From a checkpoint of a small transformer trained on Wikipedia.
Training: a variant of Muon for these matrices, 442M tokens, 3375 steps.
MLP neurons of a small language model. Each row is named by its layer, matrix (up: input weights) and neuron, and shows model dimensions 32-127. Each number is 128 + 24 x the weight over its row's rms, rounded and kept within 0 to 255.
After each neuron's rows, "fires on" lists the tokens most often at its 100 highest values on Wikipedia text that the model never trained on.

L3.up5 [150 137 122 137 135 115 141  80 146 175 107 138 132 120 129  74 127  93 117 138 182 106 144  99 110  93 164 157  90 134 159 103 153 145 155 128 169  76 120 132  72 155 154  94 120 129 156 113 159 136  74 135 104 110  83 135 116  84 152 110 160 146 121 132 116 121 120 149  96 140 107 166 150  97 151  96 114  97  82 159 140 147 124 116 116 146 134 133 134 145  99 109 160 105 136 127]
fires on: "n", "t", "d", "c"

L4.up6 [105 119 138 101 148  85  98 149 131 110  89 111 143 169 112 111 134 162 137 168 142 144 132 111 123 109 124 137  93 117 111 146 145 105 134 175 123 105 117 124  83  75 137 136 137 137 134 149  87  95 141 180 131 132 107 117  76 144 160 150 146  88 131 154 132 110 153 123 123 116 106 128 145 170 115 117 170 127 164 117 119 133 149 123 119 124 147 109 144  91 137 177 121 153 117 119]
fires on: " of", "-", "ral", "al", "n", "ic"

L4.up28 [110  94 151 130 111 120 127 154 153 112 161 113 105 151  84 106 120 121 155 112 116 108  93 154 149 136 133 111 153 111 131 152 143 104 131 133 114 134 146  88 120 128  73  88 101 146 119 139 150 131 115 126  96 126 128 127 153  98  91 134 106 121 168 157 181 110 144 134 132 142 155 146 166 119 176 120 103  80 133 109 128 147 133 143 120 142 102  69 101 111 133 161 159 140 173 147]
fires on: "ci", "ist", "w", "d", "mo", "no"

L4.up103 [171  85 153 106 171 147 113 162 135 162 130 120 142 122 158 127 108 121 121 131 116 127 139 113 135 105  97 115 123 140 165 132 154  83 101 140 180 159 113 139 111  95 141 142 133 111 122 115 146 100 156 114 130 129 158 140 169 122 168 137 158 170 137  92 162 132 108 125 119 124 137 178 145 102 124  97 161 136 141 139 101 151 122 117 162 124 154 127 127 134  97 115 130 118 113 136]
fires on: "s", "t", "ough", "y", "st", "am"

L6.up395 [123 122 140 171  98 100 155 127 134 148 144 105 178 126 127 128 127 133 108 123 121  97 120 159  76 121 125 165 119 110  88 164 141 147  91 135 151 124 103 110 130 146  96 117 163  94 113 162 136 175 116 164 111 103 107  89 150 126 132 107 125 141 113 136 105  92 118 138 144 121 123 128 149 151 105 134 101 106 105 123  93 153 148 133 130 129 155 164 153 105 119 113  88 189 138 147]
fires on: "d", "ent", "leg", "s", "ant", "k"

L8.up393 [140 138 117 129 127 147 148 119 130  94 162 120 152 136 110  93 140 101 161 115 120 141 167 129  62 126 143  87 180 115 176 139 110 121 141 118 141 168  83 131 107  95 144 113 146 110 132 121 128 175 131 162 129 110 102 163  83 155 130 152 144 113 118 115 123  98 133 123 131 199 136 111 144 120 158 117 123 118 104 141 121 101 143  81 131 110 163 121 125 123 179 160  95 121 118 130]
fires on: "d", "w", "round", "f", "ch", "t"

L2.up569 [114 162 174  97  89 164  83  77 107 157 194 153 134 126 162  67  99 118 120 124 111 149 143 157 133 128 107 129 154 131 116 154 132 130 115 102 152 155  76 143 132 102 100 126 149  90 138 119 122 141 109 136 167 133 139 121 157 142 160 143 123 116 154 156 139 158 144 134 103 126 146 143 110 185 110 116 105  98 104 152 112 129 131 138 110 100 163 158 106 108 141 120 138 111 121 136]
fires on: "ri", "on", "lect", "ce", "da", "st"

L10.up413 [144 135 123 146 124 150  79 154 135 126 134 146 126 178 152 151  84 129 114  90 104 152 141 124 133 122 141 141 121  96 140  72 136 101  79 172  80 131  92 142 118 107 129 134 156 130 152 162 114 155 111 113 125 118  93  81 124 100 136 109 140 129 136 106 136 150 133 107 158 161  96 168 149 147  79 158 132 109 125 122 114 141 147 133 178  72 156 148 104 144 146 181 101 138 175 149]
fires on: " re", "t", "s"

L4.up560 [145 128 107 131 136 144 113 138 129 145 143 129 153 142 136 129 150 169 123 175 124  73  98  69 168 144 118 120 145 114 198 120 162 122 143  80 120 137 116 137 161 129 153 150 102 147 120 154 136 131 135 122 121 125  61  95 165 141 117 104 149 137  98 126 115  91 148 124 144 127 104 133 139 137 128  77 122 120 118  98 100 126 150 151 112 124 161 138 153 131 115 132 122 170 138 114]
fires on: "s", "ies", "il", "c", "u", "que"

L4.up164 [134 124 127 107 147 143 155 117  99 166  98 105 119 174 126 114 115 164 128 126 153 134 112 151 139  87 137  97 177 113  88 125 155 107  70  99 150 117  95 134 106 145 139 162 134  90 102  87 121 106 146 116 151 152 138 142 146 141 152 132 112 138 155  98 100 123 133 155 144  78 109 135 155 107 135  69 143 170 117 118 119  86 123 122 117 120 139 103  83 105 124  92 102 151 135 134]
fires on: "w", "n", "k", "ur", " also", "ed"

L6.up424 [129 103  96 119 151 101 147 168 106 128 121 109 130 140 109 101  99 155 154 128 154 110 121 124 173 131  91 129 157 126 135 105 154 145 113 130 131 111 121 132  75 122  98 170 147 167 156 164 150 156 207 123 114  93 119 115 135  98 138 123 111  97 136  96 114 142 113 118 146 175 130 172 102 109 157  84 140 113 169 114 142 126 126 165 103 140 116 128 147 105 118  89 129  67 128 125]
fires on: "u", " Paris", "co", "at", "I", " collect"

L6.up93 [201 158 111 136  93 130 133 130 130 153 112 128 109 129 137 126 142  91 150 160 138 100 119 160 152 118 128  99  81 141  77 120 117 146 156 192 123 140 129 132 162  77 154 113 115 124 132 127 136 123 151 159 139 121 142 168 159 138 144 156 164 126 125 125 119 136 134 125  99 125 147 127 182  83 129 111 134 191 120 127 114 134 128 131  66 121 101 119 127 140 122 128 123 120 138 137]
fires on: "ed", "ra", "s", "ic", "ary", "al"

L6.up567 [149 111 131 118 113 144 142 186 117 150 129 156 134 142 112 143 112 156  85 113 138 129 202 103 133 105 145 168 130 144 137 109 141 108 133 115 125 144  77 133 117 138 142 152 135 154 144 132  91 125 150 132 174 104 125 120  47 135 104 129 160  86 146 151 133 108 148 166 124 111 146 151 176 127 128 147 135 123 149  99 133 111 158 149 129 160 125  97 132 117 128 165 133 122 137  92]
fires on: "in", " of", "n", "il", "im"

L8.up373 [154 131 107 154 133 112 137  97 128 111 115 129 119 137 120  81 119 136 155 123 133 102 137 110 100 147 139  64 133 124 114 129 150  89 106 110 151 143 115 134 145 142 123 142 139 130  91 144 150 156 149  98 110 178 120 101  98 143 133 144  94 116 126 162 151 137 157 144 120 150  99 109 139 125 109 193 130 141 117 112 127 156 117 160 124 126 105 155 131  72 112 115  94 146 158 159]
fires on: " 1", "re", "'", " 6", " 9", " 3"

L2.up43 [115  77 147 158  94 136 135 130 143 130 145 136 128 171 146  96 108 123 134 147 134 155 125 154 138 146 133 106 167 139 120 140 158 161 125 132 118 149 123 128 158 140 131 146 123 170  92 123 129 151 143 144 135 155 140 150 117 111 129 147 149 139 119 142 164 154  87 116 123 120  75 148 113 164 150 106 133 108 125 107 151 143 105  94 112 158 161 147 110 157 115 129 144  92 162 123]
fires on: "y", "ar", "ist", "ri", "va"

L4.up144 [163 162 157 128  91 138 112  94 104 152  94 115 140 133 117 101 120 173 131 117 128  97 138 114 145 104 100  90 170 191 174 140 141 101 128 122 137 163 121 138 103  99 154 110  84 137 136  97 122 103 190 122 116  77 115  94 152 115 115 136 182 133 129  97 135  94 160 143  97 139 113 151 101 110 118 115 135 120 141 113 136  94 133 147 128 161 154 117 127 114 129  98  95 144 120 130]
fires on: "en", "s", "il", "u", "is"

L10.up233 [163 100 128 151 161 138 154 134 108 102 121 144 106 115 160  73 101 125 135 100 150 144 114 121 171 137 171 114 116 172 146 127 163 118 113 120  99 103  96 161 147 123 100 105 211 117 150 101 171 131 126 116 109 125  86 111 156 127 118 114 124 137  79 132 147 138 110  99 102 135 130 126 169 137 130 101  84 133 141 173 114 110 132 130 141 124 130 150 149  93 159 128 153 123  62  90]
fires on: " and", " as", " \"", ":", " —"

L4.up114 [137 123 149 110 130 120 127 105 150 151 136 103 117 135 124  93 135 150 128 103 110 130 120 143 108  90 150 138  93 166 160 138 107 159 172 153  95 148  72 153 152 133 165 142 136 117 148 129 122 123 163 144 122 104 101 134  96  95 140 154 188 121 180 139 157 124 168 112 144 124 103 182 159  84 121 123 105 142 125 138  99 131  88  91 119 144 105 122 153 121 138 152 127 132 138 146]
fires on: "d", "ri", "im"

L4.up647 [104 103 152 134 104  88 106 121 140 119 146 144 104 106 142  95 140 109 121 138 121 129 108 112 113 145 102 136 161 118 135 127 136 103 111 136 141  95 129 120  92 155 114  91 103 148  90 139  95 168 141 127 139 111 186 123 130 125  59 126 136 105 129 132 215 108 104 132 114 147 113 151 137 111  99 113 150 113 129 118 113 138 127 153 178 158 126 117 142 148 108  87 145 148 137 135]
fires on: "w", "li", "or", "mmer", "le", "d"

L4.up581 [120 142 133 174 126 106 204 128 155  97 112 176 131 145 129 120 120 140 113 126 115  70 104 159 100 106 121 171 149 122 119 145 134 154 122 104  97 111 110 160 153 115 154 120 159 108 113 127 127  97 143 120  92  92 113 101 148 122  84 101 128 133 128 135 164  88 131 146 107  77 147 134 119 133 103 126 121 133 144 112 135 139 112 133 186  96 121 122 127 138 135 105 116 121 107 130]
fires on: "s", "k", "m", "od", "ke"

L2.up385 [133 158 117 111 126 169  89  86  99 145 128 132 174 149 140 120 108 134  92 108 109 104 100  67 154 147 153 125 103 137 123 122 125 123 128 100 133 135 125 154 185 108 118  99 129 167 130 151 144 147 122 133 115 151  52 148 133 123 139 136 106 154 106 111 110  93 126 100 150 107 124 150 130 179 103 139 154 126 119 146  84 150 128 133 168 105 136 121 126 129 154 117 147 136 147 142]
fires on: "ri", "s", "li", "c", "ven"

L3.up762 [106  92 112 128 144 120 148  98 116 152  51 110 115 121  57 122 162  87 134 118 139 152 100 109 124 151 176  92 106 120 142 119 159 120 155 139 119 101  98 118  97 178 174 130  91 112 120 115 130 168 114 145  96 153 124 133 115  96 123  99 134 111 142 125 103 112 160 179 147 169 109 160 127 115 121  86 108 116 115 166 120 150 107 125 109 168 166 119 155 143 132 176 144 128 132 145]
fires on: "pt", "ct", "c", "d", "re", "im"

L3.up630 [124 173  89 118 126 150 165 161 134 120 110 149 116 164 137 116 123  82  98  84 149 168 153 119 105 116 107 147 120 105 152 157 151 126 138 128  94 117 140 146 118 118 133 129 129 121 154  91 118 114 107 149 134 133 169 112  99 181 142 167 135 111  96 144 124 104 182 171 116 120 110 141 134 113 128 118 102  81 152 131 124 113 111 118 111 111 170 121 155 106 142  90 110 113 117 109]
fires on: "ho", "O", "in", " head", "ir", "or"

L4.up295 [107 116 126 123 128 112 176 113 151 153 129 147 160 103 126 104 166 136 162 142 117 165 130 136 123 122 147 125 107 152 145 100 130 151 146 128 128 111  87 108 139 147 169  74 104  84 147 130 117 130 163 138 117 136 123 112 116 131 128 119 156 131 186 109 138  89 141 165 104 104 114 144  90  93 195 101 124 124 170 165 127 132 141 116 145 117 104 111 142  96 114 161 142 121 133 175]
fires on: "di", "il", "im", "ri", "ci", "y"

L4.up464 [129 100 137 125 135 102 143 147 152 142 127 165 141 165  92 153 175 121 138 137 146 167 112 133 130 112 176  83  85 112 152 151 109 135 117 108 129 123 140 131  95 155 130 136 126 104 141 174 109 149 124 116 116 138 110 116 122 103 146 101 107 102 123 110 112 134 135 140 140  85  81 152 122 165 113 104 136 125 107 132 136 133 130 136 126 161 139 115 127 166 108  95 142 112 135 126]
fires on: "c", "b", "il", "d", "ce"

L3.up41 [184 144 154 124 164 114  98 103 131 160 135 133 141 115 105 100 107 175 135 132 114 110  94 137 144 108 159 119 110 194 139 123 178 110 115  97 176 130 124 101 108 115 144 143 108 118  94 112 131 125 134 134 146 110  83 118 105 123 114 157 116 102 124 116 118 137 154 113  90 141 161 128  92 128 145  99 173 140 117  95 133 134 165 153 128 116 117 136 118 113 115 122 136 142 162 143]
fires on: "te", "e", "ta", "us", "n", "en"

L2.up282 [150 124 151 135 110 139 110 143 146 155 184  85 141 120 142 102 117 163 170 159 113 158 127 155 106 134 127 118 148 123 104 126 140 111 125 105 147 112 117 109 132 117 111 135 100 125 156 155 129 122 142  85 119 174 112 144 123 150 160 137 157  90 115 137 153 139 114 132 152 141 117 128 140 146 197 128 144 127 131 123 124  89 128  92 114 147 120 126 105  99 128  97  89  73 122 115]
fires on: "ic", "ra", "y", "ri", "it", "che"

L8.up492 [136 135 140 123  96 168 157 125 120 145 137 167 110 150 125 135  90 143 121 170  94 126 104 134 112 151 142 107 126 148 116  99 136 153 163 106 163 129 163 134 156 124 149 100 148 163 120 118 157 136 150 127 114 148 117 103 124  77 103 135 134  99 108  81  99 131 175 131 183 131 144 146 112 179 127 132 133 154 164 100 125 131 134 120 159 143 120 120 121 102  75 141 147 103 164 131]
fires on: " con", "com", "o", "po", "ven", "y"

L6.up631 [139 178 183 106 114 135 133 164  97 147 113 126 169 198 153 113 122 103 154 112 123 156  95 122 161 104 153  93 142 135 126 105 124 107 120 154  83  83 116 144  94 129  79 124 153 124 141 135 131 136  97 145 146 126 116 147 139 143 113 117 113  97 112 134 141 107 125 192 132 145 137 108 102 124 129 120 120 133 104  89 151 109 123 115 103 149 101  95 122 144  97 129 100 111 119 121]
fires on: "b", "ri", "un", "i", "la", "l"

L3.up566 [164 130  93 128 129 115 107 143  89 137 135 112  94 130 151 136 128 107 136 175 128 141 119 146 106 152 130 167 108 111 178 127 174 136 125 122 132 158 124 124 150 100 171 134  96 136 169 165 144 139 148 139 146  92 156 150 123 138 100 130 150 135 115  79 139 115 126 121 151 145 106 169 125 131 139  96 125 122  81 130 103 101 161 120 162 148 120 113 166 158 121 149 138 125 149 117]
fires on: "il", "c", " me", "id", "sh", " she"

L2.up757 [158 109  94  71 125 142 132 117 144 142 148 162 106 135 174  98 158  93 149 154 127 188 142 153 139 108 127 167 148 120 182  62 169 132 162 165 125 144 135 106 104 177 108 112 116 120 118  99 123 125 115 125 151 147 131 113 132 130 137 100 149 112 105 127 112 112 121  83 155 125  87 127 129 127 143 144 112 144 121 167 121 124 146 122 106 123 116 152 106 129 161 151 138 204 128  85]
fires on: "P", "p", "th", "spect", "ate"

L3.up289 [162  92 109 119 144  90 124 162 112 153 149 137 166  99 138 130 111 139 111 119 135 124 133 136 145 120 133 136  93 166 126 119 161 154 133 110 118 146 101 136 106 113 118 106 132 110 133 129 165 149 133 115 108 127 129 127 167 107 142 133 151  66  75 115 141 101 115 120 101 137 138 105 110 100  87 105 103 109 139 127 140 137 145 179 160 106 123 125 108 155 131 138 146 143 163 138]
fires on: "in", "or", "d", "r", "ic"

L6.up374 [129 100 148 117 149 108 108 162 124 140 122 104 161 123 148 165 116 129 144  94  82 158 104 122 103 137 144 103 106 144 172 132 141 124  72 106 155 174 131 188 113 117 122 149 129 137 123 154 124 133 118 142 109 115 102 115 135 105 107 103 151 150 161 137 150 156 142 134 133 146 100 154 120 100 108 140 132 127  94 116 104 161  95 183 136 100 178 128 128 164 140 116 157 141  85 119]
fires on: "t", "am", "s", "ic", "ar", "ra"

L4.up281 [170 131  97 133 126 109  84 113 114 140 119 169 175 107 123 113 140 132 156 131 142 177 124  97 152  86 155 144 128 167 162 131 155 160 136 166 152 149 100  88 144 142 104 141 135 125 132 145 159 143 116  95 126 165 141 117 151  95 137 139 182 106 114 115 103 141 109 103 119 117 116 118 102  77 134 121 141 118  95 119 112 117 120 136  82 112 150 119 136 122 127 152 116 135 126 118]
fires on: "g", "p", "ic"

L3.up68 [136 130 147 162 159 141 182 155 106 141 111 123 140 129 168 128 102 118 114 144 118  99 102 129 122 149 121 103 122 131 127 143 163 101 137 125 161 121  91 158 129 150 153 120 142 122 136 143 108 121 131 118 102 119 135 158 160 166 149 122 133 142 140  93 148 152 121 104 118 151 150 159 140 123 111  88 166 115 174 144 147 122 130  73 213 137 128 134 110 163 160 129  94 108 180 119]
fires on: "port", "t", "l", "m", "en", "am"

L4.up423 [138 134 141 112 140 125 136 157  97 140 132 151 152 110  87  80  99 135 149 141 105 100 144 154  75 104 133 142  90 181 138 113 156 135 140 123 103 158 152 125 125 134  98 102 109 125 123  93 187 131 128 168 120 108  88 117 148 118  77 126 118 127 119 104 139 145 163 141 102 110 112 108 108 131 143 127 120 103 128  87  98 125 149  82 110 143 153 161 152 139 135 180 110 149  84 149]
fires on: ",", "s", "d", "ed", "y", " released"

L10.up270 [177 117 155  79 133  97 108 144 122 136 120 194 176 175 145 116 148  86 131  79 124 125 112 128 134 135 132 127 149 118 116  85 125 131 154 205 109 121 115  94  99 153 140  62 111  83 144 120 117 130 130 121 129 145 134 139 126 119 122 151  89  68  83 153 135 133 130 122 123 151 136 104 146 104 155 117 115 129 133  87 149 136 143 128 114 131 132 126 129 124 130 142 136 146 150 118]
fires on: "\n", "i", " Pi", "wi", "ri"

L6.up555 [101 105 136 135 127 104 109 126 142 131 106 103 139 120 179 116  76 118 157 161 127 120 128 146 135  95 135  94 115 101 106 141 174  90 126 120 153 146 133  87 139 149 164 124 126 153 113 109 160 128 122 116 117 133 185 115 119 114 147  99 133 131 136 109 125 116 109 115 121 169 110 138 157 110 114 146 142 120 114 154  87 108 118 145 116  69  93 117 132 105 115 133 116 110 148 194]
fires on: " 1", " 2", "'", " 3", "3"

L10.up699 [189 104 122 141 132 117 153 128 117 183 101 170 109 181 183 130 131  96 160 176 110 143 122 141 121 126 158 152 125 122 144 144  95 130 152 115 118 138 140 184 133 107 134 134 161  99 141 129  93  95 116 156 173 165 158 132 141  71 115 160 164 133 114 127 131 134 134 156 106 145 127 126 110 119  84 102 120 120  86 123 113 139 171 139  81 115 129  94 119 131 144  96 129 134 122 121]
fires on: "al", "ic", "ical", "ar"

L2.up357 [ 69 115 140 132 124 105 153 132 100 107 121 160 141 138 137 103  79 163 144 129 122 102 137 139 142 143 144 164 132 159  93 129 163 142  99 126 146 147 118 143 106 117 119 144 146 131 153  93 136 122 142  85 132 193 164 162 146 123 164 127 134 113 148  86 119 141 133 158 113 164 151 117 175 108  68 110 136 179 124 107 109 114 120 118 100 123 108 143 171 151 160  89 136 118 108 144]
fires on: " such", "han", "vel", "hi", "er", "b"

L6.up744 [ 94 106  65 159 132 145  96  92 110 164 103 144  99 175 135 141 102 138 165 122 158 147 158 154 117 161 167 125 152 156 147 158 115 116 113 133 136 182 127  88 160 175 155  96  95 116 134 127  98 130 126 108 129 146  95 148 109 199 120 124 156 112 116 114 145 125 154 115  76 138 120 129 120 113 136 115 168 168 124  92 103 111 145 117 151 108 153 149 106 146 123 114 127 135 166 105]
fires on: "C", "arch", "o", "on", " creat", "n"

L2.up136 [119 149 104 117 106 109 135  89 127 157 154 178 122 136 151 114 130 127 121 122 180 177 119 106 112  95 145 128 149 140 154 144 132 125 181 147 137 101  98 106 117 155  94 162 140 141 133 139  93 135 142 144 131 108 134  93 137  83 117 113 131  97 120 118 153 126  70 158 136 137 131 129 158 109 131 123 129 127  90 156 163 101 136 122 103 143 158 132 124 119 106  75 120 177  98  99]
fires on: "ter", "st", "ur", "po", "p", "va"

L3.up96 [171 161 148 132 163 141 117 113 151 129 126 156 111 179 174 140 121  90 115 191 131 183 144 150 130 111 161 133 137 111 154 131 131 149 131 134 127 112  95 185 101 141  81 135 142 114 111 102 143 161 176 137  92 149 141 126 128 137 106 111 104 124  93  59  92 100 140 109 137  99  83  95 152 120  90  88  88 128  64 164 148 152 140 148  97  92 162 119 135 111 109  87 109 127 150 106]
fires on: "al", "vel", "ure", "ur", "ed"

L4.up564 [146 100 151 105 150  95  99 133 113 163 138 143 140  88 112  96 101 132 151 119 158 127 114 134 134  54 181 126 156 139 120 106 146 153 113 152 137 101 109 123 160 132 122 170 121 142 134 108 156 128 147 102 121 130 130 105 143 124 128 168 118 154 137 106 133 118 152  96 130 115 114 139 151 118 156 120  81 112  67 160 109 119 129 123 125  93 127 102 117 155 127 149 104 114 156 126]
fires on: "com", "ut", "ri", "p", "me"

L8.up314 [172  92 116 163 118 155 156  94 140 143 139 123 131 110 110 124 173 126 135 107 124 106 168 143 107 102 129 118 112 140 153 102 145 124 109 150 143 132  96 161 143 161 121 155 129 141 177 121 119 143 154 139 134 141 106 133 122  85 133 157 159  82 152 100 139 100 132 128 153 132 131 144 118 110 131 108 155 126 174 130  83 107 139  88 122 168 102 146 154  63 136 118 128 104 101 128]
fires on: "tic", "im", "ion", "ri", "in"

L3.up225 [143 140 145 125 112  98 103 131 125 117 129 124 152 146 118  84 160 123 157 134 160 170 132 119 110 129 170 157 173 143 126 110 133 148 120 123 156 150  87 117 119 129  97 162 165  98 165 168 116 135 123 179 153 101 105 113 111 183 141 116 155 118 134 140 148 128 152 164 120 131 146 119 123 129 156 127 117 146 101 142 194 105 108 132  97 121 146 129 114  97 144  75  97 182 188 154]
fires on: "t", "ol", "d", "at", "st"

L4.up412 [113 145  71 116 145 141  86 138 105  90 103 166 161 123 116 140 134 151 141 132 125 144 119  92 128 107 132 137  83 148 138 173 127 154 117 133 145 134  96 187 139  89 128 108 109 112 122 143 133 176 113 127 112 143 108 112 125 126 126 173 133 127 105 131 114 125 162  89  99 136 130 139 103  74 153 136 115  91 139 158 134 139 123 132 115 128 138 150 149 111 140 107 121 141  90 117]
fires on: "r", "ri", "g", "u", "b"

L10.up354 [118 134 119 149 114 146 150 125 130 159  77 149 130 142 127 125 137 119 144 110 109  92 139 138 102 110 110 146 127 153  97 119 148 153 154 138 121 110 106 170 162 144 139 117 130  89  97 151  69  99 112 105 113 110 102  45 102 106 157 101 161  90 136 135 128 138 118 126 127 134 148 139 130 126 148 117 146 129 152 127 145 109 172 124 146 137 144 157 116 143 136 109 110 126 122 127]
fires on: " G", "d", "g", "id"

L4.up79 [146  62 134 190 137 138 121 173  99 131 102 130 154 117 162 141  84 161 108 120 116 129 154 111  96 109 156 140 136 140 132 113 121 152 124 118 119 121 103 107 158 121 110 125 134  98  90 117  83 133 124 118 113 103 104 158 128 151 173 151 152 160 113  99 143 103 145  90 132 140 145 103 172 182 137 161 134  88 147 132 151 158 151 118 139 133 123 132 191 102 190 126 104 126 164 109]
fires on: " of", "ep", "w", "il", "ough", "ing"

L2.up616 [114 152 131 187 111 103 147 119  91 131  89 103 142 102 129 173 119 124 137 115 123 106 107  97 185 131 130 129 127  80 103 126 130 139 154 145 123 143 129 150  85 136 138 130  60 148 158 113 191 116 118 134 108 116 112 119 101 122 127 130 148 141 176 130 149 141 127 107 134 145 106 159 112 119 179 126 133 119 125 145 117 156 144 128  99 105 107  91 145 139  91 138 161  90 187 116]
fires on: "et", "s", "c", "all", "y", "port"

L4.up619 [132 141  55 109 112 113 138 152 123 147 141 141 113 135 142 135 126 135 118 139 147  93 155 139 138 129 171 108  77 112 134  73 159 135 134 115  95 107 146 146  95 142 100 127 124 137 119 154 119 149 103 157 128 145 134 138 123 120 126 146 152 118  96 154 113  87 108 135 180 118 145 106 115 141 137 159 149 152 126 110 141 116 146 100 103 173  80  97  98 126 123  97 108 151 132 155]
fires on: "n", " co", "a", "d", "o", "-"

L8.up359 [ 93 101 148  76 131 126 102 125 108 110 128 142 131 119  81 135 107 112 113 110 154 141  93 143 106 104 151 132 158 137 120 170 115 130 124 126  93 134  81 166 147 140  76  95 154 129 157  94 150 141 150 182 118 119  77 118 133 144  95 128 154 132 116 142 191 152 155 129 142 128 137 129 142 138 138 104 172 137  97 124 119 101  94  78 108 140 145 141 127 125 134 159 157 105 143 101]
fires on: " (", ","

L8.up709 [ 95  93  95  89  92 161 136 122 137 146 133 114 161 120 114 137 125 156 105 155 140 128  78  96 115 130 168 100 116 139 145 110 120 126 153 157 129 126 131 156 105 133 132 123 172 156 104 143 133 122 135  49 151 124 118 118 118 138 124  96 128  66 150 107 137 109 138 144 172 135 131 160 104 106 112 105 149 149 121 138  97 121 109 143 139 186 135 114 141 130 142 114 152 119  91 175]
fires on: "'", "am", "n", "mi", " m"

L10.up336 [135 126 139 121 146 145 133 152 123 109 111 122  89 106 203 128 101  94 155 153 106 147 116 154 102 112 109 167 127  94 164 132 165 120 133 121 145 122 114 158  60 123 106 128 153 138 121  39 114 138 100 159 117 129 118 136 122 132 140 126 138 117 148 118 126 149 169 198 128  92 133 102 151 126 163 121 114 160 124 116 135 119 128 154  97 103 155 159 108 161 124  89 113 120 109 123]
fires on: " the", " known", "al", "able", "ed", "n"

L3.up546 [122 138  88 123 129 134 150 154 113 172 155 104 116 155 100 107  85 122 188 162 137 124 152 158 145 133 149 128 143 154  99  75 147 140  83 100 165 123 147 137 108 156 157 151 152 129 106 100  81 130 126 144 169 105 170 137 131 132 118 147 150 132 154 124 154 115 173  97  80 107  99 142 163  74 180 107 137 145  65 112  83 124 106 148 124 113 162 143 121 128 112 114 108 124 174  93]
fires on: "p", "co", "d", "n", "o", "ed"

L2.up366 [123 132 146 115 109 126 151 122 110 143 116 115 148 122 123  91 133 180 137 152 119 135 102 131 129  99 105 138 134 159 153 114  97 145 184 121 124 123 137 151 137 130  85 121 121 130 119 110 132 101 189 163 124 173 109 142 128 138 153 121 105  97 179 131 123  73 131 162 127 111 133 200 142 113 135 156 127 105 114 116 125 117 122  64 119 117 152 147 160  82 119 132 143 118 128 138]
fires on: "y", "il", "iv", "n", "hi", "ig"

L6.up115 [101 145 107  98 157 106 123 164 125 105 135 121 144  98  92 131 110 142 129 118 156 157 108 115 145 160 122 135 109 101 124 110 138 163 132  99 132 120 101 134 117  88  94 106 176 114 163 136 146 151 128 180 138 164 125 108 134 128 113 137 128 108 149 112 110 163 135 109 118 156 115 152 137 157 168 111 155 157 142 103  84  93 128  85 138 105 122 139 121 179 150 149 120  79 166  83]
fires on: ",", ";"

L3.up705 [156 149 149 133 157  87 125 132 113 122 113 104 125 150  94 151 135 123 143 128 121 118 134 100  90 118  74 139 117 139 136  82 121 134 113 119 188 153 138 121 103 169 121 137 125 111 122 161  99 106 148 148 119 121 119 149 147 131 134 111 163  81 128 106 110 170 141 124 121 103 151 159 103 142 134 134 183 101  87 131 103 114 130 148 172 119 137 111 122 143 131 148 149 141 101 169]
fires on: "ra", "s", "i", "ir", "g", "n"

L4.up398 [137 132 105  88  97 132 189 140 158 144 120 114 157 151 117 123 114 128 128 156 157 115 180  96 117 118  99 130 100 111 158 108 190 148 141 135  94 131 120 114 148 106 124 126 105 125 100 122 139 133 133 104 115 124 127 134  89  80  93 128 172 136 116 124  66  90 113 121 154 154 172 122 120 191 129 179 152 121 196 144 119 138  89 106 148 135 110 102 110 120 149 170 147 134 139  87]
fires on: "um", "is", "x", "y", "d", "a"